Part of a small language model's weights: MLP 2048 SwiGLU.
MLP neurons of a small language model. Each row is named by its layer, matrix (down: output weights) and neuron, and shows model dimensions 288-383. Each number is 200 + 30 x the weight over its row's rms, rounded and kept within 0 to 999. A neuron's up and down rows have the sign that makes its largest values positive.
After each neuron's rows, "fires before" lists the tokens most often just after its 100 highest values on Wikipedia text that the model never trained on.

L4.down1009,181,216,218,187,224,191,180,175,171,205,180,273,160,217,183,188,202,187,222,162,181,217,133,241,192,191,189,215,146,152,205,236,160,188,179,186,174,220,130,169,245,206,230,147,195,242,202,174,185,140,214,246,236,237,227,154,230,184,230,188,212,246,172,178,174,162,238,179,218,222,233,183,134,252,196,188,182,207,165,246,189,245,150,243,215,232,245,185,206,190,213,158,243,214,231,199
fires before: "-", " ", " Turnout", "|", " |"

L4.down753,204,190,212,177,240,157,190,184,145,190,177,113,221,173,197,174,206,207,281,187,256,203,206,201,195,237,216,224,186,171,179,211,255,192,234,173,207,169,193,221,195,211,243,146,181,214,205,171,220,188,251,212,194,213,232,174,210,190,218,240,193,209,231,233,193,172,209,178,180,179,246,185,176,182,239,179,212,159,183,219,168,223,152,244,164,217,195,197,197,194,185,183,126,209,227,202
fires before: ":", "-", " ", ".", " zone"

L2.down1165,254,163,195,200,167,199,220,210,222,216,214,194,257,170,197,107,183,221,138,152,229,239,212,199,213,215,212,208,157,216,206,163,171,194,206,220,205,238,226,201,168,246,176,199,225,227,231,191,218,244,164,247,196,228,257,214,190,191,209,220,198,183,209,183,207,152,264,221,125,172,184,219,179,230,247,237,170,184,162,208,242,203,184,185,208,183,199,231,140,171,205,235,191,125,209,201
fires before: ",", " the", " he", " to"

L2.down1063,160,166,213,166,167,196,216,224,157,181,205,207,180,210,160,113,232,246,228,201,184,237,191,222,146,209,158,247,217,228,260,163,109,228,246,164,221,238,181,182,217,208,135,237,193,191,224,199,225,216,175,249,223,219,211,193,147,211,220,175,165,211,222,184,140,192,158,195,189,216,217,158,107,211,153,213,165,208,230,190,193,240,211,243,184,225,240,198,143,206,177,196,187,203,205,226
fires before: ",", " he", " and", " the"

L2.down132,253,242,257,174,228,194,217,222,220,192,239,158,177,198,204,176,253,169,216,172,242,179,205,229,191,251,139,163,175,217,213,196,194,172,179,141,209,172,197,228,223,255,206,206,194,174,239,150,133,115,221,216,205,212,202,236,205,217,220,217,192,169,186,177,208,165,214,220,233,195,211,173,199,181,186,221,201,194,233,136,208,230,187,255,178,187,252,188,228,216,179,198,196,266,199,211
fires before: " ", ",", ".", "\n"

L4.down1634,225,220,214,175,240,201,204,159,177,223,204,148,184,146,227,244,197,181,220,161,248,144,163,183,201,215,186,182,207,218,149,183,221,180,204,205,192,197,216,195,211,227,216,193,191,154,235,180,203,237,178,218,204,240,169,184,230,218,174,212,224,202,218,238,173,252,177,221,180,174,180,206,189,209,183,248,193,263,165,184,151,226,202,178,189,198,247,188,227,177,178,236,171,211,247,180
fires before: " ", ":"

L4.down1195,194,193,224,162,225,193,172,173,209,225,242,159,212,191,205,218,200,219,246,176,232,212,209,176,186,197,208,174,198,227,214,266,166,162,207,188,193,290,143,235,212,182,215,245,174,200,242,186,258,187,209,274,213,236,205,242,165,196,209,180,200,213,241,175,229,193,200,202,231,146,169,197,181,204,199,184,209,158,254,235,180,253,194,250,154,211,221,233,204,234,168,182,221,188,235,201
fires before: " ", "-"

L4.down1731,206,195,186,184,167,187,177,211,147,211,157,221,163,220,191,160,304,170,229,153,212,203,239,227,191,234,223,194,183,217,182,215,228,189,193,175,177,257,242,196,192,202,244,204,146,206,146,199,196,234,236,159,186,225,234,221,207,170,176,247,181,196,155,216,138,187,234,222,123,228,230,216,169,200,150,232,173,183,196,209,181,207,174,211,213,185,147,259,146,231,163,187,200,207,207,161
fires before: "-", " "

L4.down140,241,205,211,236,213,178,198,160,170,182,242,203,209,183,211,192,191,203,171,187,206,203,200,200,209,177,205,232,160,181,224,162,174,219,163,195,170,197,196,193,186,217,221,168,200,217,242,148,196,163,225,196,229,191,155,189,251,273,235,212,233,172,194,188,206,194,222,197,182,192,212,186,148,167,203,176,200,186,207,237,220,203,173,232,204,224,247,205,234,159,197,232,165,231,207,216
fires before: " ", " Party", "\n", "inc", "born"

L2.down1711,167,242,222,159,213,226,223,127,197,157,196,161,180,158,222,172,227,208,182,205,179,198,224,173,202,220,197,251,174,171,176,155,199,154,161,167,138,203,218,163,153,222,237,214,230,244,193,171,197,211,205,144,193,185,237,166,141,305,161,183,180,206,196,246,174,179,196,231,201,177,231,189,141,192,211,189,184,245,231,232,160,238,237,182,174,193,194,207,221,196,188,161,218,162,224,209
fires before: " |", " Party", " "

L2.down1148,214,179,185,164,226,195,184,171,186,182,206,133,147,149,244,199,186,208,189,182,217,222,183,212,147,185,155,248,170,229,187,233,194,104,185,210,165,216,191,241,258,234,196,170,163,248,218,199,168,195,190,184,258,210,240,126,221,161,200,202,203,232,250,188,223,180,236,222,233,188,198,167,130,186,210,177,124,288,224,186,227,193,195,140,188,210,179,158,198,135,207,261,215,191,188,193
fires before: " |", " the", "–", " "

L2.down648,227,261,220,175,177,216,198,155,211,276,222,174,144,177,201,200,151,209,254,198,167,218,234,224,146,174,140,215,156,193,178,191,206,177,220,241,183,231,147,196,185,207,166,247,240,205,211,112,177,198,197,199,206,198,226,200,177,223,174,245,250,169,248,211,190,212,248,177,215,197,196,126,212,152,213,194,258,240,161,204,204,182,203,219,243,237,159,216,237,200,162,224,163,232,247,153
fires before: ",", ".", ";", "\n", ".\n\n"

L4.down91,184,222,251,140,205,201,159,212,189,173,146,166,265,193,162,143,215,198,277,175,200,196,194,243,205,202,213,232,190,211,210,244,187,198,188,220,179,201,217,244,250,237,171,219,209,196,213,125,231,190,159,198,186,160,180,208,152,190,204,185,160,268,230,218,197,239,199,245,154,224,189,165,167,187,218,241,179,227,156,245,163,206,172,157,222,180,167,214,209,204,211,254,163,200,246,223
fires before: " ", " •", " −", " the", ")"